From a checkpoint of a small transformer trained on Wikipedia.
Architecture: biases, tied embeddings.
MLP neurons of a small language model. Each row is named by its layer, matrix (down: output weights) and neuron, and shows model dimensions 538-633. Each number is 128 + 32 x the weight over its row's rms, rounded and kept within 0 to 255.
After each neuron's rows is what it responds to, as a language model described it from the Wikipedia text at the highest values.

L5.down2333 [168 100 129 157 177 178 120 105 108 255 116 166  78 169 158 112  86  93 116 125  96 126 123 123  76 119 132 158 101  88 144 134 155 159 157 122 124 187 113 167 109  98 114 127 137  78 157 110 157 117 160 125 191 102 152 105 209 141 154 156 127 139 125 183 106 110 171 143 142 139 105 111 155 176  94 175 127 141 122  65 134 162 137 133 123  76 187 112 142 159 123 152 136 151 153 133]
Description: Name and table starts

L3.down1260 [107 144 124 121 143  61 166 152 108 108 132 116  81 144 152 150 132 142 105 122 115 122 104 105 106 110 222 189 132 160 170 108 156  97 111 147 106 138 139 109  60 134 149 156 103 214 122 110 153  97  91 121 137 108 172 110 131 165 100 132 113 165 106 115 181 108 154 121 152 157 163  84 148  76 160 113  59  81 126 119 148 116 103 122 122 127 132 104 127 129 127 191  82 177  83 112]
Description: Prepositions before noun phrases

L3.down897 [ 95 140 140 104 130 156 104 110 116 115 155 136 130 174 164 126 122  94 131 141 151 156  84 128 136 120 182 100  98 147 136  93 108 124 157 174 173 166 113 162 134 124 132 146  89  34 118  90 107 118 158 188 135 122 161 102 144 113 139  78 159 122 118 142  84 134 104  51 147  80 100  92 150 149 104 155 104 119 109 124 136 103 141  99 140 180 152 188  71 142  54 105 158 130 155 115]
Description: Mid-word fragments in names

L7.down1699 [ 93 149  96  94 130 129 160 138  90 157 115 146 123 167  65 100 152 114 114  98 115 187  81 147  86 130 126 107 113  92  64 164  39 156 100 160 133 139 131  95  90 117  93 135 109 128 126  89 185  70 145 131 161 173 148 119  51 113 121 133 160 146 142 156 180 131  72 127 175 167 155  92 126 103 178 203 122 111 116 173  84 118  75 124 186 124 171 156 149 151 170 178 120  84 127 135]
Description: Mid-proper-name pieces

L7.down1092 [187 110  96 146 110  82  97  69 178   7 121  96  99 131 147 130 184  70 134 128 132 144 139 107 157 136  97 121 132 139 174  99 106 107  96  70  24 175 117 146 153 103 130 161 115 172 123 164 147 129 131 150 203  90 172 167 103 129 168 107 126 125 150 222 175 151 143 145 148 122 151  66  79 166 147 125 121 141 135 166 104 144  59 135 140 119  90 121 150 185  58 149  88 175 124 119]
Description: Prepositions in prose

L7.down1650 [139  98 127 177 141  92 110 106 149  73 111 162 115 140 141 193 145 111 165  78 159 119 103 148 193 163 151 233  91 145 107 112  96 104 111 136 174 114 116 129 175 121 151 157 153 183 137 188  94 150 116 154 102 121 114 174 149  99 123  96 110 111  98 125 150  22 145  72 115 144 141 156 139 126 112 130 107 132 183  94 137 112 119 153 112 172 142 111 139  83 114 138 122 150 108 145]
Description: Table cell separators

L7.down292 [109  75 127  67 116 108  82 105 180  68  94  91 122 107 112  21 130 150 113 147 200 121 117 155 154 112 106 124 119  54 106  41 131 149  82 121 169 157 120 105 146 149 198 155 115  74  84 121  82 163  63 127  63 158 153  75 181 118 190 158 117 129 109  86 111 152 166 118 116 128 161  44 143 127 136 184 105 103 179  99 138 112 116 148 143 202 140 124 108 170 135 134  87 132  84 121]
Description: Table header line ends

L7.down1441 [112 119 106 164 108 147 144 134 123 179 136  48 149 108 140 115 103 149 172  69 125 118 137 152 112 141  63  96  71 158 121  90 134 137 134  79 133  46  82 179 119 143 127 115 145 131  79 134 155 117 142 159 130  77 143 102  93 169  84 131 102 169  98 101 163  82 173 162 114 158  87 111 120 124 159 167 140 136 191 177 150 138 129 121 139 126 123 145  90 156 113 117  99  99  83 113]
Description: Section heading starts

L3.down1247 [126 119 144 138 185 133 125  49 167 169  86 103  85 163 123 122 198 161 134 139 119 112 185 161 102 148 166 132 188 160 168 118 157 129  84 140 100 215 118 124  86 117 126 112 118 137  86 116  89 133  71  97 172 113 120 166  87 108 132  94 110  95 152 109 103 138 109 176 128 165  58 111  91 118  95 162 135 121  90 144  83 133 128 153 149 156 129 173  98  74 181 122 163 122 105 228]
Description: Table row breaks

L3.down289 [ 82  97  78 137 215 120 102 164  88 107 107  92 137 128 174 144 128 133 138 130 173 202 180 144 145 159 125  87 116 108 153 130 117  99 131 165 106 147 128 177  64 164 152 100 172 174 170 168 141 117 106 111 138  64  99 143  46 144 167 141 113 166  86 141 152 138 139 150 135 136  89 138 141  99 145 162 140 157 107  97 183 115 113 163  88 149 124 121 141 128 136  62 131 119 136  94]
Description: Infobox and table fields

L3.down120 [ 68 153 141 130 114 117  59 132 102  16  95 100 145 114 118  80 135 117 147  78 112 164 143 158 132 172 107 116  86 148 162 123  90 129  88 126 137 136  95 109 150 153 158 149 185 112 115 139 118 152 128 158  99 118 111 164  96  59 173 141 120 163  95 179 119 114 154  99 156 173  56 202 143 125 131  94 135 147 153 146 132 122 148  98 130 103 100 194 189 153 104 130 118 187 135  83]
Description: Quantifier after verb

L3.down1526 [153 147  74 105 129 187  71 163  77 109 151 108  80  99 131  78  86 135 131  69 165 162 122 140  50 122  72 117 163 127 117 136 126 145 108 175  93  90 119  99 124 103 117 153 139 109  97 182  90 168 132 141 118 161 110  68 164  72  59 162  62 122  81 110 105 134 128 151 128 146 138 100 142 116 191 125 180  81 125 127 108 102 104 139 112 171 121 140 156 166 122  72 157 122 107 111]
Description: Preposition before a date

L5.down1251 [201 109  99 124 103 116 157 122 123 121 140  73 110  74 116  97 157 190  91 206  95  58 111 143 139  75 163 148 112 123 186 129 132 127 101 145 180 137 177 166  90 134 127 156  99 169 156  71  87 174  89 115  93 121 128 109 138 146 101 150 139 126 160  99 159 108 121 101 136 120 122  86  95 127 134 125 105 169 145 140  85  94 154 159 116 204 146  89 118 148 191 101 126 144 113  93]
Description: Before an event's date

L5.down1738 [137 125 141  91 113  89 110 147 127 111 168 156 142 136 138 148 124 128 141 149 155 110 148 175 150  42 162 143 151 145 115 130  91 231 135  87 100  89  92 125 162  91 133 154 181  89  60 105 116 127  74  82  65  69  81  98 130 140 107 115 123 138 126 155 153 125 175 201  88 134 103 147 122 136 100 139 166 124 137 132 127 111 108 107 121 115 180 168 142 114 107 114 146 167 134 196]
Description: Table row breaks

L5.down2393 [122 112 151 116 202 167 131 111  73 108 106 200 147 107 160 157 131 119 100 136  91 186  68 135  93 138 217 162 115 143 143 155 114 151 102 138 132 144 151 174 149 144 103  86 126 124 141 188 133 121 169 142 127 108 161  81 106  88 118 106 139 141 101 166 103 120 135  75 166 100  90  93 125 109 152  83 138  98  88 135 132 176 126 127  84  91 105 141 146 121 190  66 112 110 126 112]
Description: Interrupted auxiliary complements

L7.down1764 [ 98  82  73 164 140 110 178 113 159 234 119 163  86  89 126 107  92 153 147 111 184 136  87 129  71 179 168 110 124 139 102  98 172 113 203  83 128 112 135 153 113 166  63 129 114 150 160  92 148 102 137 157  99 104 187 108 155 145 130 112 120 166  97 108  81  71 137 136 108 101 152 137 117 133 151 125 131 175 111 127 132  89 118 179 162 107 172  78 138 121  93 119 129 158 146 151]
Description: Coordinate and section separators

L5.down2152 [167  95 139 133 143 143 121 110  45 164 134  86 104 186 142 151  90  89 145 152 121 121 151 125 136 132  76 101 148 120 180 157 132 155 100 106 129 128 109 135 135 135 129 147 131  88 122 136 141 156 145  71 135 144 141 100 152 106 100 135 153  76 140 145 114  73 140 146 135 147 114 106 151 140 142 100 135 142 185 131 167 176 113 131 125 144 159 148 139 131 108 136 169 117  57  28]
Description: Number and quantity determiners

L5.down599 [113 142 149 134 140 174 138  91  95   9 175  77 120 102 166 153 101  57 116 145 118 134 128 139 113 163 173 207 117  87  78 120  92 121  70 113 100 149 180 139 192 109 114  67 140 143 165 145 117 140  94 140 113 130 142 122 179 113 129 132 166 180 102 119  97 159  64  50 128 135 138 118 131 116 142 179 169  77  95 114 149 171 150 181 154 117 149 125 182 141 102  88 163 115 142 133]
Description: Range and pair joiners

L5.down1985 [151 127 127 128  59  53 108 108 142 125 168  78 116 167 126 128 173 161 155 127 190 119  85  72 175 117 119 156 196 129 124 122 113  99 142 155 139 174 103  96 116 147 112 156  80  48  36 148 118 144 156 164 136 165 148 151 124 144 124  97 133 115 152 138 139  91 137  88 143 111  88 102  76  99 169 125 122 108 135 146 183 116  93 147 117  92 148 120 108 131 108 177 147 113 104 154]
Description: Prenominal modifier endings

L3.down1710 [122 123 123 146 125  96 111  99 116 116 130  88 171  77 151 130  86 144 132 137 152 182  63 108 153 142 117 150 143 125 134 101 142 146  93 164 144 106 103 156 173 108 118  18  58 113 157  62 156 131 120 119 177 123  76 107  96 120 132  86 156  98 121 121  51 103 151 105 203 162 154 124 114 126 146 131 123 145  19 122 146 160  92 167  77 100 118 178 126 129 164 132 112 113 104 165]
Description: Coordinating conjunctions between nouns

L5.down2452 [154 109 168 141  95  87 163  94 164 170 109  96 174 144 161 170 106  65 175 135  74  75 126 127 113 136 185 127 106 122 100 100 123 112 167 161  55  86 190 144 113 145 107  74 143 177 174 145  77 132 142 137 116 121 138 102 190 121  87 126 107 164 141 141 151 152 107 146 108 123 168 161 144  95 110 117  87 138 140 138  72  94 145 114 107 125 122  60 101 115 172 128 121 100 122 147]
Description: Infobox field labels

L5.down1995 [175 106 153 147  88 154  91  82 146 107 153 101 178 106 150 147 111 126 142 128 181 105 115 178 110 114 149 147 116 118 170 122 112 141 151 115 126 143 155 126  42 124 114 116 146  38 160 121 117 124 176 132 156 120 133  97 150 136 113 101 123  88 185 177 105 155 124 123 181 133 118 145 175 149 113  93 104 164 101 131 160 161 141 116 127 169 164 109 138 148 162 167 137 162 142 134]
Description: Infobox and table fields

L3.down1390 [168 117 136 129 132 131 114 149 172 185 182 145 118 146 131 178 181 133 131 146 180  50  85 110 103 135 112 157 193 107 185 136 150 127 161  56 154  77 139  97 124 109  85 174 164 139 171  86  56 117 176 142 166 157 109 169 124  74 130 170 112 143 135 136 158  90 158 139 133 186 157 184 177 133 114 128 143 118 152 135 175 108 114 143 125  71 138 153 169 104  86 133 128 106 119 190]
Description: Section and row starts

L7.down2323 [ 84  67 136 107 119 201 133 164  85 163 134 148 113 140 126 166 122 143 176 118 111  78 155  67 134 134 130 147  54 153 140 144 104 116 101 150 123 129  58 168  95 166  90 146 163 170 109  79 125 124 107 150  95 136 113 152 128 167 165 155 114 138 184 114 173 134 134 165  81 113  95  71 152 136  95 168 142 164 142 159 100  93 144 157  94 219 106  87 144 176 161 135 152 140  94 150]
Description: Quantity word before plural noun

L5.down2066 [109 153 151  98 129 154 105  80 114 153 168 134 166 120 130 170  69  99 137 111  80 151 137 186  92 185 168 165  66 102 161 163 144  90 119 158 135 126 116 176  98 154  92 105 121  86 158 139 163 131 143 134 157 110 125  70 136  94  92 129 128 175 110 153 109 131  89 172 143 121 135 121  92  87  88 155  98 161 116 161 119 120 167 178 158 141 147 104 119 176 145 165 168 105 170 140]
Description: Table cell separators

L7.down1008 [152 124 139 169 121  79 139 209 201  20 123 129 181 145 118 149 112 108  90 110 131 128 124 148 178 123 158 136 129 143 111  90  88 121 125 171 151 138 113 120 113 106 179  66 142 116 123 150 110 152 133 110 104 179 140  81 123 142 135  77 187 106 122  64 146 115 151 126 113 151 138 135  96 166 116 113 117 129  83 184 150 108 141 104 134 119 142  85 109 150 167 126 103 141 113 171]
Description: Possessive before noun

L7.down2330 [ 89 149 143 170 159 171  98  99 190 185 117 187 180 212 132 118 152 152 151 177 135 118 122 109  94 132 144 109 135 138 165 115  77  77 162 151 134 169  88  97 127 140 108 130  52  78 141 123  89 173  69 121 201 146 137 132 185 109 155 102  64 116  84 166 129  89 111  62 120 181  70 145 162 165 144  98 159 163  99 176 111 124 119 136  92 126 170  95 123 143 119  72 111  67  61 121]
Description: Mid-number prediction points

L3.down1865 [176 153 169 111  84 111 186  94 134 148 123  74  75 119 108 183 137 156 184  58 181 111 169 119 132 108  94 135 191 114 161 183 163 155 125 166 183 184 132 138 148  95 119 125 121 109  99 127 166 141 120 139 136 172 139 120 175 122 183 153 116  82 148 150 128 114  93 114 141  99 167 123 166 151 182  59 151 112 104 156 133 160 134 107  89 146 127 176 190  90 146 120 173 128 153 126]
Description: Wikitable cell separators

L5.down227 [136  88 102 125 118  55 103 150  71 190 123  76 106  83  95 115 126 151 136 191 115 111 108  95 123 122 163 126 178 109 138  86 107 161 172 118 157 136 120 169  97 130  94 134  79 115  99 118 211 138 101 112 110 187 134 116 139 157 132 149 134  94 166 162 138  68 161  95 131 141 103 124 148 112 117 138 120 122 147 135 135 120 134 140 119 128 106 124 156 154 131 154 105 124 207 115]
Description: Paragraph-break line breaks

L7.down1563 [100  98 107 136 126 141 142 138 159 180 108 118 106  67 140  63 162 142 132 162 124 178  66 144 141 188 102 125 176 147  27 139 139 159 112  88 132 136 176 117 106 130 135 112  88  93 164 162  94  71 106 147  88 165  91 136  61 207 136 163 209 116 108 166 183 128 150 175  82 121 167 135 188 115 117 126 130  95 177 102 145  88 104 169  69  88 136 121 115 107 109 136  93  83 146  86]
Description: Second subword piece

L5.down1337 [119 126 139 116 107  70 106 143 126 147  96 105 138 115  97 172 143 104  88 132 105 121 117  65 172  83  69 138 137 153 192 145  94 112 115 147 106 184 102 120 136 117 139 118 129 108 166  98 145 151 133 185 118 188 141 158  92 125 146 120  78 182 169 131 138 102 166 117 119 124 149 115  91 174 140  86 139 101 157 121  68 108 138 139 115 136  74 151 106 122  95 144  93 153 140 155]
Description: Possessive determiners

L3.down684 [132  90 176 131  67 105  87 148 141  90  92 124  88 112 157  99  54 152 203  85  90 149  93 132 142  88 180 141  94 117 204 132 110 132 117 105 108 100  72 142  79 182 120 128  93 162 124  65 115 131 103 147 118 182 109 148 147  95 178 130 144 129 153 132 105 159 131  80 124 119 140 197 153 153 139 122 109  77 156 122 158 218  94 137 178 106 129 112 121 110 157 123 109 110 109 149]
Description: Compound-completing pieces

L7.down759 [181 171 125 114 141 122 137 115 144 109  89  93 164 110 159  16 125 151  79 134 177  83 125 138 131  98 101 127 167 146 124 213 146  85 131  77 109 160 171 153  76 155 187 145 113 152 150  95  96 188 133  92 110 104 154 117 111 123 123 171  99 129 118 114 105 106 183 117 124 156  87 116 177  82 178 171 108 205 147 166 117  81 128  95 157 167 148 114 102 121 105 158 101 165  77 155]
Description: Before an upcoming date

L3.down1046 [ 82 149 120 129  87 110  92 157 148 104 158 152 132 168 115 148 159 117 119 173 115 138 144 100 201 156 144 160 204 153 128 117 147  97 163 135 148  90 175 173 171 149 133 158  72 130 140 143 184  94  70  86 157 142  92 135 138 181 106 177 118 151 137 170 132 156 133  86 147 100  90 114 148 138 184 153 139  93 112 161 152 125  67 157 168 105 153 121 154  58  85 121 102  88 127 170]
Description: Possessive 's marker

L7.down1624 [120 102 101 151  76 119 196 107 140 201  63 158 143  65 130 138 153 104 181 124 150 151 135 114 115  91 118 141 112 153 178 157 163 148 134 159 128 139 142 123  97 141 161 160 107 154 211  93 135 131 129  68 147  67 157 150 112  78 178 128 200 112 150 114 164 140 136  99 129  30 103  81 123 130 138 186  85 178 199 201 133 112  74 104 161 194 129  99  97 131 163 113 192 145 187  93]
Description: Before a date or origin

L5.down833 [125 176 118 146 145 102 117 105 115 140  99  65  82  83 121 143 116 156 121 135 157 100 142 107  90 151 104 126  82 174 124 130 125 176 137 123  96 141 123 196 163 118 118 136 163 140 134 118 131 116 101 129 152 161 113 158 131 166 157 127 169 181 157 120  66 103 117 119 120 110 108 141 142  93 101 132 143 132 167  92  88 120 127 129 149 158 126 178 124  78 141 154 120 135 121 134]
Description: Before dates and year spans

L3.down1371 [ 96 126 161 213  78  72 113  98  38 146 150 129  98 119 115 168 102 117 146 190  94 140 231 116 190 135 181 109 117 141 105 177 112 116 118 131  95  80 148 137 128 125 126 173 112 158  81 140 117 135  94  55 120 114 136  96 158 103  73  94  72 170 137 153 197 152 131 155 115 161 113 150 130 128 200 148 148 136 147 132 109 122 139 106 127 128 172 125 125 132 122 166 128 138 101 153]
Description: Start of structured fields